config.toml
tie_embeddings = true
init_std_qkv = 0.0256
schedule = "wsd"
decay_shape = "linear"
train_tokens = 567200000
steps = 4328
MLP neurons of a small language model. Each row is named by its layer, matrix (up: input weights) and neuron, and shows model dimensions 0-127. Each number is 128 + 24 x the weight over its row's rms, rounded and kept within 0 to 255. Numbers have three digits each.
After each neuron's rows, "fires on" lists the tokens most often at its 100 highest values on Wikipedia text that the model never trained on.

L5.up52:127159093099138124159083119104117145120095135130152116106095160129121159128108133129122162140097138107097151168117127084119127102124117125154174151130114110114116090125126137173104154120131108113112145123111110155107127143132131132164125116104109142150138161198164158177146129130109122178135140135112101127107107108122053136113084138149135130093113132097106123105130166117130178126140
fires on: ".", " but", "196", "ed", " and", " as"

L3.up1199:143141154168158168050097124121124099160116060161116111144171131095124135128105161084135106122136116131123158111132139129138126095149136124109118139141120091113118139179133109161105171115115110156137142132171137124135146161131087130114112156138137171141105137067094123124147164085119072148128158067182093117154134138129202100117127129150149133148173146141093103159149152129135104107121
fires on: ",", "bl"

L7.up1086:134136125152136145124080172133152115152149146115120126133134131140131169099130146095123126151114134181148189079137118136141191093123124130165182129111116139099077128140121148165090155111139155108153116140151123132086094100154133090159157099110118120124090157119109129132136170102117114096153153123110138149108123100132112114129113094135152140159106142098044157133112101085128122146134
fires on: " P", " ext", " And", " of"

L3.up808:134075104159114124085109090112171105157118140115146112171137068136141064120151150114154129144151119119133130141144131086125134141143116116141149128145119136127094114131073125156107130102102135171159074103155103133111127198162158103157147115094075162147141176119122141136139182120152094134102134095111125111125094140119154127134146122149078130157123133141128072162159132130152112116159
fires on: ".", ";"

L7.up1023:136144144117156157142071131092105143099141111118142096142123115131162119114152133072120091147099161087119149121155130147115104122133175158158143099148109152139135167139150058154109146118149101138132098140097146127083165110130131142128131162109162118122087127146121118157118114087151100088131109152115141149127176184132123141140094108131150149144052128126132133104166074120157122121182
fires on: " W", " w", "w", "W"

L8.up201:084126108134114159115178158163153118132088104105154144102123108142153155174122136100135110158139134198138119132094187124185117119106129136160104118134126122116135109147088119125116137167133176126171125114124107099090098098147109117109115106124120127134124086158136134061099160154127130132182097112164118143125147096129141134140164122129112130165118123159130085140131092134107115097145
fires on: " ", " ext", "\n", "201", " ex"

L3.up894:172114186151166120135152139084127086093141140145140131140139107128138099147156133115176165107145185124093158087161121164144135139156101154121141132105137144135101143117102135121149118116108125136143137118150131135124101137103116124110124147100137109120104126110135113126155088094161121123099171117086123110111120120112085157061127098100142115157106141152140102110175109148130130145130
fires on: " and", ","

L8.up1217:132153148161171126097094174131153085130126147091116110104142065101138197156131114116139146104157161180126145160153140119171150097068154145163137127093108152130107150151114102138094106132105126155162062149126144110121154123136102124093108166132143162151126134162145122152139126136093096175148115098130127124132128118147099105120139126160135141108158105130125140150135160100095106134131
fires on: " ", " UTC", "b", "\n", "art"

L7.up871:110104120147162147136135126129100115190109131121181105125165159111154119053122082093133094165115138093082121128181089150140131114145164103160132128117108129127123145126088127135091096123107138114130149130130144146100162136113106087134135140115094116144083151131116151112138158151174151142161156138124112129116100092127106112191084123114150098120150138115115167126097129172085118167108
fires on: " C", " T", " c", " H", " Br"

L8.up324:120174118127119129110072144150125147117143153116131136073123127103119173097114159132167140148131158142104123145116109148096112110093150132132140164118118077155123096124162153111110155102137167137089124123108143149142154134129114105115109131103157100096116099163112124095114164099091124128153166117118117128154171112115050119118148136131088139145138055146137112115147121122138103158080
fires on: " took", " take", "°", " takes", " UTC", " make"

L5.up547:137085170128136105150130139179146116140116075177127177126139117141155166129095137137116148124126101107151146176105141154157092117165112171111118138107129113123110142114116143134108120161158148162123145129176109127105153133177156151073135111087140151129168126129110109124106127118109160125132088137142114144099150105130160155135124129147170085143123154117122095118109107124129152102166
fires on: "0", "4", " −", "3", " spe", "5"

L8.up1323:103125138137140123110139121106131136100124118180135177108106176127095119128169088093068098118085124126117122152091110121146127114145112136135125137119143110081133148107143157169093098151137159149113151105120128072112139124124112114151104121142156132179088133110135117122134110111126143167125121137157131157087128136113166143128130137123132173140123141127162112087167092105177093150110
fires on: " G", " tr", " F", " M", " det"

L5.up500:145122113133141156140136105105150124140182131095148120152145110158126129115153144120123124088134112140124130162128101110136166164178131121066149155154094138096139119147121139100162102154190129125130115122123157078133140110135118114161127114154115154117160122106147156109145110140185157120110136148141114141119092113122078140162114096098115123129157111136133154127128153133142171081101
fires on: ".", " m"

L8.up619:126182105170109110158088126079107143152144141139139116162130124137172163151144097171161134149156146149117121142156145165167153119135081128183129109136158097092129105099108181148136136135130156197122121121120123119153104116157117119128161115149115111125131124140133172152109117073110172160124099075082080137130134118071157143122123145123077132145120080123144073152104164136122152154131
fires on: " ", " directed"

L5.up273:113160138131148099177134128160140095133130094142115115099145105096141140151141126119114128130126122153130153153121143147175165153119123114127195154150161135164126135101121140161165123098106112117141120139132087128121148135142128134163116136131143145086122150110144144109155104157157146159091108169139093145125130091116064161088123143099152117098075101137122142138106163107071107100159
fires on: " b", " B", "i", "b", " di", "li"

L3.up766:126117144156112115136121114113118087117126151147158136123152145089112152165107127111104123105169150140121180100152132114127123112147136127173131127094123099148081104153095152114111123123113117144125146155118197105135122127115179106095145138148077093109131097130161159126138081143136078145159161142096133162199147076145113167086168113156140147170133152152137101125104126157123109153129
fires on: ",", " and", " of", ":"

L5.up428:123139115155155104135093098151087127182123089138135119138139146199145138149104118099079127175122118132133145134135146141123168103120157166159175119144137141129138103099086098126112133119161128098161128139116087163133172137118100108159109156138126115123123146114080158139154137147118145146135114100097132111127132106139103095141137055134109121125133109160134151137154107129130117110115
fires on: " c", " C", " =\n\n", "ug"

L8.up891:161139163148112112095126106140133095107141101125124101167128099133147140134156151126123135137100148077110125087114095095108154113140163110146093146101166136109102134131134128114130113099127185164129143129168128137123119177103165148169131134136140122124135142136105133136098154113156099103144105167138138141114068096101091106116160153113170146132125121148104138068112114112102121123136
fires on: " R", " (", " B", " Gar", " south"

L5.up918:086110094084113149107153116173157103119112105132115089138103106131170144153123088128157159124106103146115124133122103135139162091120136144164164164141113124111093122089114130106126119147136172125135131140128128155155149165158154125151149126156142114127151135132166158126130124146163132152121120137164122083135097157096162112137152145111072103146105148152156076124114122116167118096111
fires on: " is", " as", " was", ".", ","

L7.up294:107124157135139143081123070088151118141112122134125105157130163130114145124133098114087131136145126088109158137151180146121097152148147118154138151157180155132095163124117119139118106124133137145104129117168115081118140114157134130111097135132112142179120146184137125106162157136139157114170105098141158131136155115143109146155100110114127150130135155105160152104128122186102147149083
fires on: ".", " "

L8.up117:135144199086127137109149154116132084141122097145099107136160130136079149130112112148117134158149089102099127101130186106114126158117164098138148095166139140174157142065150116132123124124113107129102117124120126083137135137126141110099149149119131171154124115128157121085134107099111126101153124154110195105130122139103155127148128159138160114164155144098140154174134129128146124118111
fires on: ".", ":", "°", "′", " Qu"

L5.up558:174135098101140164153126105130121114130141105093140079115140136110145169160136087121126111129139171145130111102118114132104147096142193134100143094112134156137117179102152129100140032132192109106131097104129129147117135121148159118148146155125100158101179135150124169126165150133137129147118132116143108153139130124123088111125186113113168136122147118149148109130125106080147144134092
fires on: " M", " m", " bas"

L3.up705:146174094176141123116138162146107142150083084132134088107119132160132166109114129119156153134139130132097143110118149136139090065176164129154118119130135151101139113171136114125124182094134097139121174110137125080140139088146148104135077122110129175135165122140090131142111113122111133111139151142111147098118127110094166085128169149139154098125138141138122122106135141158124086118121
fires on: ":", ",", " as", " –", "ce"

L7.up885:135143147083154128135124145126122100160128118158134122131118159097113151163107139138133141145127166117145167134155151118156177067149156137103168169130101112139152129157114151143118107140117175111081180127086094128148176134128184068129118111120124127132134140113144147142153136104174118106127157098106113139137102166147156124100111123126113084126173086067060132091168102134124133121152
fires on: " with", " between", " by", "ott", " the", "oth"

L3.up248:164154111084134155101153133119138120066114109142131122109165155119081124125162121131101126138112166175097134144094082135122145113125145116165121180075105087079119130148132115111089144098144100130129143166133121126107152163152093114155117181115159155086101123105123129138142163120147112122144140130132109120118122144107145150160120090113135133142128151171138058113121143140131086127102
fires on: ",", " both", " while", "ing", "ile", "so"

L7.up450:051183115130130104152140114159114112123131129112135109133084124121144098156146111099145183121127143110159115117127129147121098168108147138137121083144095151117079110123127136135105120172121130119116137144167184152087137089097151116130115181119136132150164125125147128154111130134151113080132086131142128137158112169123083116133124145126136114111106092151104120092091149155119145144103
fires on: "S", " St", " S", " R", " Br"

L5.up933:181094117142132144116098091129153123103179137135140144169133136087140116124149143145079122139128133139096126126151146112125174103131138178161085147110148157137129080157114107139102129129145113130130166117110127104187118101122179126115145120153119162146103125123094131127091106118101147128090104117183102159126141146140109089160117087123115138102106093140144156145095105134120157139116
fires on: " ("

L5.up489:168119095129104093118142079195098146150095134097160124127176158132128071109126140143156129129140076102158175116145120126113144110122121144068110113154113097151147135110132120158162110162175125092138094148106141145143130106112129172149105126141132120186143166129113138122113150128141172061139153122139149068140158139139087126134148096148111134126163179144135119151095117149126130123108
fires on: " f", "-f", " F", " lic"

L3.up587:121117110126137132126129083136087139106147118155149136109081132135094134106102150134146153127102090107105133088117138146157113108070168135145123124140154114143135061106110124134146080137115137118127104140145150127154085138158150134115097119108109152143094123123087137136094125143122143165111156142096104100127103152157120118141153142105106095141131080138106157115144089113122158134152
fires on: ".\n\n", "Ad"

L8.up1326:138139068141162142127134078130110144141136142120136096137130174114157146159142099146136103152142101095139170083111141112139141125113142147156146092118152137150092163144121072124129166138153174134092099135090138084096129177103121144135170128087148125109135148155125118118160138089127147163144124110135121180100179109110108140138128125123114133123137095083132149139159118115134096128074
fires on: " w", " the", " W", " The", " and", " M"

L8.up495:050100153145118145134120156129200140124146139110137123154145082157154114132132156117154116113134145159112140144105082116103140096110137119150116132179119128139129116147133136077092119104137105145128149063124101122130095136100145123120100161106138100130128150138154154094124091096109138081157064124117148133092139141125132183129121122116104092104179163097126142155086121180106140104130
fires on: " ", "–", "-", ":", "ir", "199"

L8.up801:085164159123097170131089139099124135149144141176141136095130124151117155109146105175111115094096105103163129156108144108086142137102084140176148103141107125114113158119151168112113052117135171106158136130140163152128107128073131152104130152100121172117102082125134155138143138137115093116151172163082107126144103139153112121119060159152100145124117112150090108172145151141119095096155
fires on: " V", "E", " E", "V", "r"

L7.up764:098124176165134153127143097084132122179109164139154148159152141158095083136106131151127122151105110094099145089095151092143130155146173138114142139141137138142139130110139116115114133141102131143123180112135138117121131147163155121133115122115139137123167135124132136140125140112106120088110091045117131138128109146144140128140131114085160124138132105131150141156087156131134124128118
fires on: ".", ",", " "

L5.up1061:097117104098138165129094090106150109137099153153132159121177113141141133071136181145098135094142139109157081133125141113127117096127124130121162137121109108179117107090133131133102096160166154111161160119150073104131141131132122129083139151147108135172125122144121108140137126138171195108120165126146131147120149143126169136137169131093121105115123131092151097124137129151178097128120
fires on: " ", ".", " an", "°"

L7.up760:153089116107131094134150093136154121162115107137173118119146131157109130121098127137133094153102082103118166131126100119143141125107100138103137109094117120147193132151170112090117182101159106143088114107148147140139155117083169170100127107128149135136189131134126112156151170122094144107150128117117142106168132121115163111140133127107136137088158137115136116105118127170108157107175
fires on: " F", "F", "f", " Sp", "sp", " f"

L3.up176:118116125113098109127131126136142125112105111124180112146100121089106134129109147107099116105171097155106157141105136170144117145086158115177112158165187128128118113104111097153147098151130134167142159143135131089140130117139131154188051136128166077147141158175145154118134108103117142115133121133174157182119104098172112118117132150099110090124125112154107145111158130132137155131102
fires on: "===", " |\n", ".\n\n", "."

L5.up480:146122117098139099160092048108151134121134108109139121124158115097105137126120109136108145108141088135092140165094121085127155139155138126122164150118123121132081127116118158110104099118145105103099062134176117164117141142124161146166094123141112152158139153139126108100140138136151112145113110100126154131096120160129156092123131168110091081113149108123167117122088159124192138143143
fires on: "."

L3.up1241:135116161138117102136139102143115122066142215093169156097106124107187107125140123115111158122164167100118176150127111113123149112172110124119158092116165158134145158108148152062146132089079117129110153128151164125098127134142188130107149102088125164095151119126118108080164127179096141127136145125087157126175145132133122161155132129124129146132090125135133157142085155124102140126109
fires on: " in", " the", " was", " at", ":", " and"

L5.up824:095115087172160154102126101107108090134138085129125092091137115114140127129138131086127125115116102141129103123126188132119154118096114088122132136148160114112131131171118143124125169136183070149124094127123122135130141132119118132139142126094125158135118149124090120135109138142156132109107180087165136088120136156149116132147131133106155125094146144098167144132106156115134090120121
fires on: ",", " initially", " is", " was", " He", " \""

L7.up149:137045156139111147104155140148077112157165135110120179150117134132133128184150103167132152160145101137122142112139164116140126146149129152129129139157111158118097136134117138161147108149129120120099145148122141137138128132151117145095156128185105136142126120115105066154167140109138149124126110150089155124145092133120091113131115139134142125104119102064130151131113168139115157078096
fires on: " "

L8.up690:135156124177125095129178096152100137133135096113140153128130112138160147135149133144113136143130041175098135128161093148152138122129145140156095135082106090120111164107136147107113107169143167123108124173136136098126149099174137176151087120141151147110143114099171112065131157122141103182139124083182135126146114155119151136134119164127099071139144111110105116103141147146152144152139
fires on: " St", ".", "St", " enc"

L3.up22:137105155119163161132174079144101090103140115138119114141148146117143114159112116101131108086098144126157141097131130149127133112161102121120155182105103079122129201121089126096124143100109130126127148127165136142131105105151136102097156150129109101141112147102148130122118157155116152144131142118128166178169115064119118169087141107112098177122147117135054109096101150145121128143119
fires on: " and", ",", " in", " there", " on", " for"

L5.up852:145090108128122118104106102140156064119151151188153134076139129125139124147120101072163142095148171121078134092129114132113109130122110157173128118136142111109098135126144060079110148115142115147118105115154145142127106124115108101166116123138127108109140142144132147137156137156117114116178154129126135152120151118156174117073102143126148142111103166138148120158101137133116164168150
fires on: ",", " and", "),", " century", " of"

L3.up43:146120145154122125133077118120169121123141126149182129129153099112151126192090116129134113135166137173155137110148116137123114093124167137113110124120164089144129091099150149079083183084100071068122117130111112142102116135127124112103103088144117168124145138138158127151136105119107072157092118106176120149141134137139077155128166125141122110147130115103150140127152140154097121161163
fires on: " and", "=", " of", "-", " or"

L7.up77:114129103142150110101137167181106131128131100128145152100137151100125117120120205083092158146148124131130137188142135119115104126140126135162143147132120141069125169084147093136128153097169152119130095111146160115085096143098129132129131120122135138104110094107172091146159128116093122102098108150107164139165087125086123170136116146137114093129112090103103119146088119171126121107116
fires on: " R", " A", " O", " a"

L7.up1239:125145135149119141139101104151145157189110117159148084186151122132110151112118131162143137151104103124104144081117108124126125148129133124120131092179172140149165131116099125147099139137119151124136104101127118119172147121132139128129134139110137174131157139104108122125106104145118143124126136114100149133099105108093160143101125121149103131092119139121129110115104142165094120115087
fires on: " ", ".", "if", "F", "′", ":"

L5.up1049:144205111128165129139136112143132170181070126133135132124120161096123108073147125131132126119172122116121108157074137121163112149162169154159140169140117123126144080159115120180160130125120153125092161127109140111121132172124137115119165077127160128127082144106111098140148163121145164154138114093130140139171105110148161113122126141119135134083145129078115191094114154157110099098148
fires on: " g", " ", " n", " s"

L8.up1508:147126168102151106150143118124108151134092151106133125122131075133104112130097113100169126126143122165120126126077093129102104167090116111135087130117148136143147146128157145158142116108115132165132187177098120138133126155131155155201110142136131122131103130149116135121088136092107104143124092137134124095133145124161103086100133142093123092127113156166133135146137110084107184122157
fires on: " ", " N", "an", " Mo", " And"

L3.up311:083099121150153144124102128142168105136133161101149063118112099118146122140130117151151143155153111126100127141176147149134101101158170155073140120153153119107133113164138157098127117148127181130130180126138139114097101106120169128107123155149139149148092140127129143073170105072132092112119117179129157110140131134120078132101162103143134085112113119121108155161124152157111081104143
fires on: "ic", " des", " de", " and", "-", "ir"

L3.up284:111139161135133115128131124129089128100120120113110124106143160153120087158138116164100140111129089110121082088149139118123090116118125140098170129171134181141168145135121099138140136096142159137119181147119111145145126091103125131129153132113141112090058148107155074120121118092140158120085133111114086127152143152096100127180127093158123181128133109144128140148088157120117149129134
fires on: " |", " and", ",", "e", "ic"

L8.up1105:084145138102174111140156098136140149110128150136143166129156152121090154162099158148095140135143177077115123131122118121115132138138167103101165110117082138121090144126138118126108135135128146128152111136171144113109134111120152156141102134143114128132130165084135104173112119086126116110094113125112194110155089151139115116090135176126145114110115120132124155130135186161155129149142
fires on: " a", " |", "A", " The", " \"", "."

L8.up1534:091138132147143182136110086126114144163115124119144146101108173100123190121129116110115105155151085101068105103123149105133128129131124131126132090109140125145106112123192110143096169150154105153107170121124125114135151091150099133110109116143089105146123129184154160126168109134113136144089130136103109089166141121103122099130097188138131139156107144155147128123102108139132140107092
fires on: ".", "sc"

L8.up1031:103179118149126113135142133150110116120098081122113135135093073132158154130130156133139183125109116097144175146131120109122101118183105146097120150146161128144107096126149122172111142110129157154145128133131134079100139105143137086122148138149139109117109111122122165143090124162154144103113150139128118163118154143106141163158078104140176124123091176137167124107102128107145102125178
fires on: " B", " ", "5", "4", "a", "0"

L3.up1044:138125068103135109117153146083116101090143144125126149162136151115143121160141089141070151097111144078142116119096109134163167108151150131129129110154142125134121134066131142130146120104140124103115122131109129084152156169119096146147101103095128132130106159122134119142149118141204129137154131109130135104086155129115153094177096100109149138108145105084107085120124122160159129111173
fires on: "\"", "'", " |", "l"

L5.up1052:090140143119095149073119118133132111128101137157162124074195163118142144105174144114157116134145153112139100143124144138117122120155093125175126111136139117099109102098145138112114122146142174132123152126163121126113103143109139146137136129146119096111100099104097113132116124118107109120118114155093151073122094097143129170101178132098123133102137140139123147161120135105143087142116
fires on: " a", " his", " A", " =\n\n", " Ar", " Y"

L7.up393:147161114111154150168130098116148092111137143114103120140137166110108117123173107150145120152103133089094166144158106130112093133148142138078105118129137159082158094082155125143155114087175123129058146143152147099144132101167148109124128148124076102126105108114136120139150136133098111140090126157126211147119135138104153166119128112169105112150155133105095099133184152133136154126117
fires on: " M", "M", " m", "m", " V", "em"

L8.up1047:118083152113165119167139142126114158155169145174121149133160140119103145125076157141122153135150110114140143115106116117137104075083122088153104129135140127090117094147139115147108081112097104121153114099120071141160136140150127145143105148086129140068116107148145098133154115125102121157126103141138156154143124169150111137181084125117080114115123115107100136133169176112162160149104
fires on: " An", "il", "on", "n", "an"

L5.up176:118146118145140171126134106121137075152074152142096090145128119139131152114152165120141151112132136126119160086152169148107123102137146090147104156087095118120111155133163115128115140175153164101119135116116131144081090103145133155135146116097133132121121151097104136140155139162103079109118149084123099132118138099114146126094174124149142088156143086134091099116110129122126109176137
fires on: " he", " of", " or", " but", "ac", " P"

L5.up564:096099119128126153123108117158148132147120119123144093138112088127115117145095120197140129112117169114092137126105145150116110074125187101141119141144125105116173130108119163121116128111141119127151145131112139119108142081135147170131117081138110131169101144116114088139141128078129161109141120156133137151120128177165128114130156130105119110162153124109122161139133137167137168106133
fires on: ",", " of", "=", " ", ":", " -"

L5.up310:128140140094154128122116093142115098143096094148107101178164129166136158129148140112141115137118122191091122108145136166168131122109134100125097128132152145108114116164156115120101166133170102116130134165132154119124151113118108145100092124139172123130136107118114146102130140111106151099117152185157126076137154125160148141077088124146119164132129123146145101142131143103115112113078
fires on: ","

L8.up382:130176132168137143123168141105086162174147136115089111145125123144139118102134142170119110116102148134084094126162154096126115129163160141105116126104122104156119130095134084147148141165124138129131121119179132112107123154108157083116134107134116101087105122140144131097069105107095151137158112074157173143127119106090152096129152116113118149130124115137126132147124134159132137165100
fires on: ":", "′", " ", " March"

L7.up597:137132135146158124133125155135119124152136134123136096094098164090116144107121144147095150130155103106141129142165135121148126169115139137134153097108102139099151138114143167083172107104116099147108151122109151106140134110117148145150133128074111142144114105125110086138122133119138082135142145140096113118171103122131157086128133148133165138128111129151074108131138094131114133101110
fires on: " R", " D", " E", "r", " Pro", " N"

L5.up315:140115107121107179125107117110160170144079117133137137165123150174122150126169145141096127105069088134117153142112152088129112123115123165101152117140110131149143153098184117110156101112122162086090134128165165103107158105162149133145118138124176106143114179136129109100125157151139153155143154099130081098112111122107142168074128153134133169097125146127124115142128145108122129155098
fires on: " f", " F", "F", " G", "eg"

L8.up1288:118130124192129083180161098119091102111127119118153126094178134124113117124096138089127113148138129089117121143163116096090125161117135118128128140185116109115149156116134160118109073121117153115138106137144135138112139172133157120142134068136137080092137137147173125115165129147116116146105132154116106136113097166130114119091096143130103109095132141142179160124131149085122118099115
fires on: " C", "i", " e", " B", " E"

L8.up120:137133142126144133137100130160116084160145129131153115061181149140121125108161108163113123118138129115118109148110139128082110118107126114155117120136144069107136101117126121164142118127152115113140155092134145121060169097122124104133125100185147099140099156102121113134109134145130163129182166169141147106121120141074154139168110118125102126129085135112160144133177124122157138127083
fires on: " an", " ", "ac", "-c", "oc"

L3.up1277:103090122130109096120121140107094131128121138110158143110142121124151114157127161176097116137088110148114113162079119131105170101131114143095152137153092158129129133161116114128117108127096150093084159138141124123111114140160109156108107166173135096110070119157155107147087171142144129133079154112118113112144132162151140111152149094096110087163144148164121130110125136112084130105111
fires on: " and", "ly", " or", " "

L8.up826:109102131163106133123124153160148121116101141102147129108127158148131157165122128119110141168152132142099115107154125105170115106157123109088109149163164107156148132152129056157115115081139139118146158125149107105135104099138125101156123188102124112102134139106160094114148067152165082142077141151132140129150101114176131113070124131147116104149123157178115125137106115137104149123133
fires on: " R", "R", " l", "L", "D", "T"

L3.up438:154110148178143067141158139107137110142112137158141131126154085104125110186097102120104120119093147134123143122164167139090165101115134079154140149137154127161146097121101122144145128111121125133109125122103086120090135125141137129143151137126117134149075106155125131158090119092139116125095131138112134152128094129150126140123096105108141130125153126136114121148134138134109151147090
fires on: " ", " and", ":", "am", "im"

L5.up144:084112125142156176124145131135155148155106126125091142151131163121101119174159218171123144097087136125143127092124115129114101111109145130111126138125099141138101131141122123131140132135187148099129163131121144060123170096121152092093103167076157108115091140129102159132124112122116166113115139139145123117161141131118106109148104130115103133170125103168137108146085122162139114120138
fires on: " and", ",", " of", " as"

L3.up1252:096149150133114141114113125133120132135155176117108157113169150138079165102157134168138150115094136090098093096150132137142109096155130143145160120159144119114134115147139126115078129151151104112116151133078160114152113108144132111126117120158128136122096115119127128130126099133124137153130135143159101137168182155093163067090129105123112158117138089123118124158087162144100122165180
fires on: " |", " ("

L7.up320:134107130126108142120103131136107139128091105115160122089136097118151114071145138121143084171162145083151162087150142124096119137150119112099097158134135121129120183103160102117083116148178113128153121118119134120086156163125137133149117152142141134149113142176169165125145137116146167103164152131123093161095130152085111150125099105146082106102148167091119167152089142170160092133151
fires on: " T", " B", "T", " C"

L5.up155:087107122122081105095117155112129117121139113116149155120164102100143128111119130113165170122116126117103126131091153133108142110110167125123091142169163140148145112138170130111125101151103144102136154085122121118136170149091122101119159097112174187143115137164108193128104119116128148113149110145095105131124128135123145110164151111107126151108170129155140149134147121137172106155161
fires on: " ", "–", " post", "art", " |"

L8.up341:134128148130133128134127100155114117140132138136092078116120142142134160205114116101117157129117110062156128071117182107091131136118158119162133133150109161114092144135109129161122126087135128142151139163140117127154123130127116088138137137137149118140126130153166094153109111121142091092142166134151143113146071099179169104081122106107078121139103141177067133126112122131144143155147
fires on: "R", " R", " and", ",", "-"

L5.up479:113150137144135161157133114163149100101132139136167130191131147101170097122133162139111142142095164102096128115115111141177176078137144144133115117092115142131121180104121095113164082131085143138104121113143089125167145110084135116125103103097149135120123166111103128115141111122121148141136126134155172120113116133153147127150141082123140112093159120156149140133140183076123140139161
fires on: " |", " an", "l", " ex", "-"

L5.up1092:186119152154089137127133108130088116155160124164119116108136144097108169143093155109130157159123140157091125087126138102107129151136193141120117091114160125130117170132103097133129113167123164156194140164125095174135160119140120115111115148104134140123145159121111132114120137053134144121149156132150108089093204145106163114116113100124157129113127125129146135112146139135125087099151
fires on: ",", " h", " H", "ess", "ol"

L3.up775:088140122157151124096096130138084098129111146149130128115078135096113164138119147103160132128137064078077122149089145156143142164138126111109114115158137095141116122131144138149135112113114097095114132107139151136115151133122105117165106094124074126167139141134096136113082145092110095131098092131130111163141132142133118150153110149137088157150126137141154153094164100164131175125128
fires on: " |", ".", " m", "-C", "z", " ("

L8.up1169:104089107170116129148139111147099143140141139115148134093099119156153149158125144149103139147135157160075147155137186155119156135141072128172131121112134102087098137161120138153170088145139140146101118152119138128151091148143091121116154116099141145115141187148110140139135128109106095122120075160102098148130141092139114107104120161072110156130135097108114152119135128120139150142108
fires on: " ", "\n"

L7.up983:135114157150128146092118129128146110139136169109096140126171151119110131119111110162132108131114088130124107168090151115127106117109153138137122101162116156131124178170092106126139144105123111128134144146127126117137118153173110118115136129096160123109115150109124114171119110129157114099142153112151126177122140127092140131147126129063162153145106114125161133105099164102119107118131
fires on: " ", " \"", "O", "3", "U"

L5.up291:115096125109092145143139131107097112146131106096107139103125118127157123133162148157156137161153133109084165123115139139111150191120104107168109123122130088120107127091108103104147137131136141105150157109172133140146132118121136068103072140128145139098150130140115135122117100114126128137109070100132113162163156119136135124137141113083155182133176166109110120150086110123112127130113
fires on: " |", "\n", "6", "8", ")\n", "4"

L8.up1413:132114130121130137156154116078061126121119159137125115149118147109102109133164130131161146125106127172121115146145164144155138149097142133134103118123088123095132122141149146117104122124099109156083132137103147127147100096154159123132064111132130115113125136123149153140128088097082162081072188099099180142146100138142118088112142167142128128113128157074108110176103149116144158119084
fires on: " s", " m", " M", "ed", "–"